MLP neurons of a small language model. Each row is named by its layer, matrix (gate and up: input weights; down: output weights) and neuron, and shows model dimensions 0-159. Each number is 128 + 24 x the weight over its row's rms, rounded and kept within 0 to 255. Numbers have three digits each. A neuron's up and down rows have the sign that makes its largest values positive.
After each neuron's rows, "fires on" lists the tokens most often at its 100 highest values on Wikipedia text that the model never trained on.

L2.gate19:150102131117144155103124137110124089114111146145114175141097110155117169135109146096103104129120129122126124169135142145169158094133088116098135120135120087070159126156143135157111114133112123204161139116154141147113102127116149125113125120103102126102164120118138112127116114141150125125089119129088115145130116099183161106120142103135110102119094188178180169122127150157058155120117175114156099135100129085138134123123114085127110115110147151113135116139122112116154091112144127
L2.up19:139119133166151136097128102131130092105120137129156143122115111120082177097148125133158100102108094154107150133101124099141157137102098081139108165141125137104146120121164131149090119097157095103088162133124105133138083134118099177141154094105118127121169163115126103128112156134202091186116107147134093122104106149151174110118165099151142088121130149116158109157145137129106155172122103109157093147128098140110091123147138113136146165121134122135119091150108096140116130130134119
L2.down19:152125124103101150143127138119122194112106146077140124121112089137183162123150092150118126161071093145126108144117185145099150153137105155135115115131136150119177149130143109131165120141110121135165136095115127132164123127106139104200133105106139153137134127143106151113108141133100153121103101102139149124141129122145073166088117171116096118137140089127105115136077138110152120124116154121154117120134161129095136108090163158145140116103118112170070147143105128103158125098121142
fires on: "y", "x", "|"

L9.gate280:093100149086154118111131107109080115115123114126120097117110083148124146123111132112100133122139105158153161112150119126111129090116165131081090122098120133082169102102131135109135087090123146144128145155152154152150149119125114095145172136131096133162173107130137123121153106115085141118098148175130191075110113127128120191124132099137146125091177146148129139060108124109129116122132093123136107132117089144098132122118143150124127140125143119162116108078155158155130128155148151
L9.up280:098111119133132140089167142130086108087137164120115149128126096143147121138146166146062127110137139132166122104160108133115158098157137111104127143121156145141171075144183172130177163145091186146148148115127122091154116089142083115152093133138103120168164121125136118103121102108093115169138134131134160108117097134108126151141152132144117109130160134141134093149109158132119095160101087122127104127121159152105094091132135173123133091127139160099141093138139108119123130141140144
L9.down280:120134132122141109132120139171110112115144167087151122133154089145150120156161091124125105138148121095110103148135138064112145159117137095122111111113107166149132113121138136149143128147151096080092134116122170120158130121134106114120076151114156126137128146147176116130170136098103180097152122142129137095153124142105081100169137140109139043105155117137101122144131162121134133148138109117137123127123158148122139097066157160121091152147084142111128108125137123127152172143176114
fires on: "'", " the", " –", ",", "s", " The"

L9.gate401:129166106139107147124145137113121137060077134120127143097139094109144132122130160106157118140173146095120134125088113089127153105154135123136129148122087099101159106130127092126147151094114096087140135194135099146095160143155095140131135107117147117140139106089128100146107120154119117101160068100137114158161132135140112116131120101128185135128148084103110096157110146107078137152104156138098145106136139124145103127160143117099142146113151112115093090120186136132088116112145115
L9.up401:133091122130125122112106139096105125129151103145126118138114152153161134157150146150197148147139149116128151136149152079163104140095179137124077145152129072135133093126133118161131150110124127128093117152128138165121109168170127131133135170155138134143108170114121099129109141146120128099178104126130106110140152131118105118123082109114129126157114082127084089159141150154095123150100172074124183096153129131118139107143104138096169112099121134088116140117166119128124163092144118
L9.down401:159171135150127091156123120119133110142112111132118143117142132155115136125080147163112140129137137134153094105166134099143129099125078161122142119110051140057113106106145133131101164095123108177170144139159129176127125099157125121119148137128138100150130094154169120124152095143137138132088105128141130161119154134120113158170161126139135133104134094132096123148140150126128128175087132130131152113142096152163122119080177133124161147179164103114137090127125139075143119135117135
fires on: " th", " s", " st", " St", " Th"

L2.gate329:093131133165115106121174111073109159122154090130134148074125110157112151149144148137151103165099124141137129111101144122129154142147121134113121118104099103108138136124114089144131151101126144093102134131139152121126107110127104098106157123167116110156143150153157128104087139158145151133164125156157051136145141139110076150118128075096167139126121109124158162145100115174196094126126129142103139090111092085144133111152120123109172107144129146087107125130133155121135117099138150
L2.up329:119146135138144114116136121099144184146135076181152125099102091126136131134150131137131125145139140155126126158083124160135131108154120149139146122141127120097121147114149114165161107103122140108159132134156058139149080108138115126127188155138096139142177125117156103110116115131165099131151124150129070141148140162111124113088103100105150141158122133125171139162119163179170109137120107126111169127099108091138144088146115157116114131151116138103107067153147149158129114092125155
L2.down329:150114131136143140112128148107174147157119063125114111136100112133153152141138093107138069167137186114140118174077115111141123138089140111144089165188080127142141084078128126167123096103133108125150057141091112145128138109143147134164114133147106108125135087157123119161111122120096106142159105112142136161138083148096118119162143105098117148143135083124130124082140142124101130104114144116124140155109155135138147109124124150100171136136119131147118130140115139138129162139150153
fires on: " Th", " th", " real", "Th", "ast"

L9.gate373:143135074134095107127169122114112090110076156129124137098143129125127111142127159135092192093138137148149139098130124103090092152172174086126079132101136138157140132167154121130146183133145147160152153135095146150133157136124127148112130086092159115131145122109155128111141121144097152125156113128139142131152127140110140127171158100106154107110109175158134116104122133179123131147145099109141067128117115105115118113148123137102145105128151146114094129141093188163101158143111117
L9.up373:154131140159140142084128110099145076112096156101120135137111103079114130135119125131117117139120142100112098068163124129100156150149136141136124093142124128114128165097132170159175135112146156136096129059089118132118158122147131086113110111121097140134143142150145098084117112154096149155125102126125123112134154110117143151160082139154182120150156101122108156135132169161133139155097152115172135130096153132144176141148091125118122116155133103139159134148100155101187129106105124
L9.down373:136066101120091113138152122090131116159106144093100140129155116132166159173169134104092138142168186177125141142104146106154143105138118053098112150143134118156118161127119135132125151155115184127123139196140145109131163137129154131125111148146130107150097130113134141147134121140124125131087091144163126113137123116151144110141129105128146126078075123092136161131097088113108137160076158132138136115109149149140131152146110122134111140119120117146114117116173154104137082155131106
fires on: "  ", " the", "s", " its", "-", " of"

L2.gate390:101114131122123149151096110138157100118104094081120151103125121136102129118107152142132091134121160137121145150119139146113105150178134160141160095157170172151130124118113106154097142109133114072103129101138177135125133097135141108104111119104143075078146169091090103098155139143109150107094132124143097127125145153115069138156116134133132124111173101112101142115142115130124131139152083094177157126100118148184128140127110155116145081124103120146104170159119156107111149153146105
L2.up390:125117153168084155149137141142176115118102103131130203090117126127129153132090099166162107100114160151137145137151139116122082117132140167130150108166133160139193164096157138126095147102144119086111109082146156173128151152125149126139084112118156104102148113109129116114141133134102154137110141086145085143123139119139110169140126148130146125098157111140144138125126166118093103148142124133146130105096153115170174173145098157116156098126111125158117154111132149135130127167145130
L2.down390:107102159142111103157112143143174108144105129141092150114139137147114129122079097143142107129134102099124135129126151158080117116136136156127158102148109125150130110143140105122098157133149110079148154122142149162085114131121117097145105128081104130093144145080118109139149123151137154095103142131111110153117092134124102121130133141117119136111187133109116118113136165107091140110154127054154086148154092155147191145117098140079131123096102144125122171152115163083161127170121103
fires on: " played", " play", " League", " top", " DF"

L3.gate321:131135133110183140101113141099131066117110113175121142088133110146145118107173128103098118101139126096117084107120145110123108126105163116111089123120113134115120084154141111147123156112125134131137142130108135119118121097151160134145146136118101176092113122133150114107140154129096120107150189097125156154155161123137182077101103082161147119128129152142122103149156138130099099096168095167072081150109125143111109108152111113164124151139135091098143115118147150147126115135137180
L3.up321:109118146135102151124159119158147171145123138136140117145110119140139140105123137140152113106194130155150145179111111090127126107138118129116123143164114154144133093099167133125092112102097156103159139132149100153123121147120122104159146138092135155144158104125098074111136147097103158124151133100120129115124150132109164082124103090145069104184151145157142115112091176095125131053152117133120105135080164119137155115144109132100132143124106115132103106113143104125107121184160141
L3.down321:155136066145146135140100144128125111108122116095131139099131149147114121121104108105151171158104151130100149077153134148118143153139108129123135117103124137122113203152099161098141094156153150105141115116153162104099128106151137153138130147129127102094131113137146137138117121166089106143123140149136112106106173144141119162146115161090162091108131142117129146142133131152123122140102196113130142110175086125120140112094114093163152100157153160112151153146108111126119123073051136
fires on: "d", "s", "m", "on", "p", "y"

L7.gate86:141104115122072153120126137123157134124151119159132079136112105136115120125139176141114127123113153168205151124130107110172108157146137127162081110124114106142150096157157131159129144170120149123110145128136192127108127156156115099131184114103124155082129094106117115095099094124133128110141142120125122145118184104113126147089134150165101124109163120139131170095163139088096101146123144138122121131119145126161134167156130127144151111142111109080158152109147146078132110120150106
L7.up86:100106155172157134099140126150159091115146140100157134088118170142128126121151074164161131120104104165112129141144153082115135122124151153108137129129143150127163126106095127101119145132088136101117099165112139129124120120138106160135151116144143151173164103125142117108129155075187147152102116124105098126131119143167149136145130104135090131103156147161150178160182147132115120123135106113157161109116135127123155154140156149197130101091135111162161178116101126133150100108129134
L7.down86:111120138104147163119138152098154108145109129138091137143099106108103149117123110120163200157110111122123115154136078105124123119170156145119106124106109165141158166132142188157144136118100146136138124132134141143131089116123120156153156159108125105119152132091149125163186148176120099133142096137149164150117107128149120144142156099140158061116136113136125147160109106165107158126125126103139072149155082114143120089114129168154132117158139132122152175108121123107102100129168128
fires on: " of", " play", "ed", " played", "ated", " studied"

L7.gate173:150139138130111114124104128134159127068087165092139146127143165128104149084138106124081096154123146166144166127151137142108136137099143149131164126108097146134143104116177098129097140085146121143139102122140119134122130165186144141165147150151104123114153105145084113116132152101134151168109161148111160153102112075128143111084069169104152138143125130122187127097106139133137111117125147115161169149146104154102123119114121113155136119164145115106087112106137162132148130093108128
L7.up173:142133160126124136123133124135177142125099141119157115086117099170129115172128127092133122107099114147103138145114117178071179129148140089129091114124168149145108120173133139118105137134094126137145131119130116160116132136119122157150139139147117115113121166143095132140083133115132147123139127138094155133164103115141131140099162126096086161117137129149097084153162145192130142151119146115172117108076095132124172095106046138095110138115112135141122150163150074134122116145114134
L7.down173:171148139141125138155140127141122113135106120131116129133108125162131105091138163122195121116129119116093060134117101150150133082077120125080148134156119123133124108108137117108117089133110140135123157124152138145153115104093110131123126118158110104170142126136152131124139139161126098088139109103113104090150108188066137158157115152133098109128115134136069105132191112147122103147135135116113106077115127134175119072147151120118088126133148156122098124116174139149095167127125127
fires on: "-", "ber", " Al", "'"

L2.gate90:150151130095164130121103130120115104116131124133154116140179173150155114091074153091152103134128140141119171099109107112118151126144130124159169127149115124142149135185117112151142124145103134124122123143105105131129075126137128155092155101147156132131128133144093102158144125161144116126145091117080041156131176140178121119136113129132109083103103122117143162135075142133136118139118166072123131105147108155105134125099128121086135146089169140100115140132120127162115120167147130
L2.up90:133137192099161163131115130122094099120169114148138156126121107143125115131122167089154084134115146128144084120111096141124139123142134132137144123106145206129150098154154125126123131130106098148155127105121115086087113133154130154083139085126121123128134139129114101090149095138154069117102171108112128194126094123120182125117139105150137134140130140132121135158137150088154122189144127112100104098124092138098110115103100166134126148115125126133108125139156101116091176143130163
L2.down90:121095090122103127133138112139121122139117149111135138126107151093096150164142114218118162113077123153110117134161157133138097117124105161142069163098131110097137130151172131141114134146153162137171098131098134101153136157132145108156104185157085133124102111153129149122123135106120181127115154101132160137120128107119110130137085101153113137127086151111126092132148121127097113153148134152141136130169158136124120121172178127148104109138093143126099111063125142103134113135140102
fires on: "y", " played", "s", " to", "hip", "z"

L5.gate211:132099109154102179146168115141129148122157135101154098103108125100142103136170152129129109119089088157129122113118096108140131105138131157151148105131064131114136086129145135103116136108155126082086142126077135124145137088192118130124173127094142101142167094165160130131120114121140106124144162075151108141136130144116164162109141097130195145140151132121139124102118141119114131167130143125106092163109148073122123133149145154160115116178143117124155127101155120113101126115143155
L5.up211:145134116120141148111110088138143174132166108137088113103146131110136112134136121124108086180162141108071135109121104137148166165138136136160129103100133132153140111113144138165111132113119116110108132117086141119125140107119176135148132139072127090125143131155071126163117086175123097117162118175118126135147118141088162127128175101117165125096079121126159133163085154129136128117139134125143107150110123115114115115167075124136089136155135123096145097166128121117146130115097065
L5.down211:118124147130155102082111162119137117117151125134086101134155134134117123141118082132131087161111135099098096130120134163060116174162161157146110087155144090161134125137126127160125145077114094124112092179103124154123164110087152139140117072146094094126113129167113122088121101125150111107111097163097156152134126122141120125104138127133144127100153108104103126159087099124131124087160148129102149128108126171078157109137109092112161150101117118105131143141138101130139113138112148
fires on: " (", " is", "born", " was", "ver"

L2.gate44:111130105117142122098175172141091134135124112165124128110117133136126158131139132099118121117168123138142162163175139136096154102118126168142137102149137142068136151120161131163110096162130127144165136123121144161142116162140136143154098102125109132141119098128126074103110116113108124077132121096095146132115154088117136150101145076125119095142171152143133133153165152120113095091141079164126120094096085124083111117109088097140112115149116126133123119122103142144105124064171162
L2.up44:107165147102186122122140147124081145153121114142121101097105124155117156145086098105146160140164107149098164157129082120141131136118107128147120126162125123068126105122166135101134107144136101109150140128101108142142086151117136144122154140132115154151126148151130059124129102148133105089133130137141139172155137094136144171111142084111145104143130130155144108105187100107147127116105102097148129122101112117080099134104083155130103123162150101157105147148136117158188154107147126
L2.down44:135138178139125118131108108142158104153154150115147153133103128120152131128140133137130094122104100114144093155077132150142083130149156160132121168127139171170097135133090112115102185051123122143082099125131143094104172105127135101143159112147115129099131139144163165109156133188172120173113112101144125125088115163126127103150121147173128156123119129126091133122070098109116115142142152136130142149131125102154107133130170126138093118122103153119151117128131152095147138142099091
fires on: ":", "-", "rd", "m", "1", "s"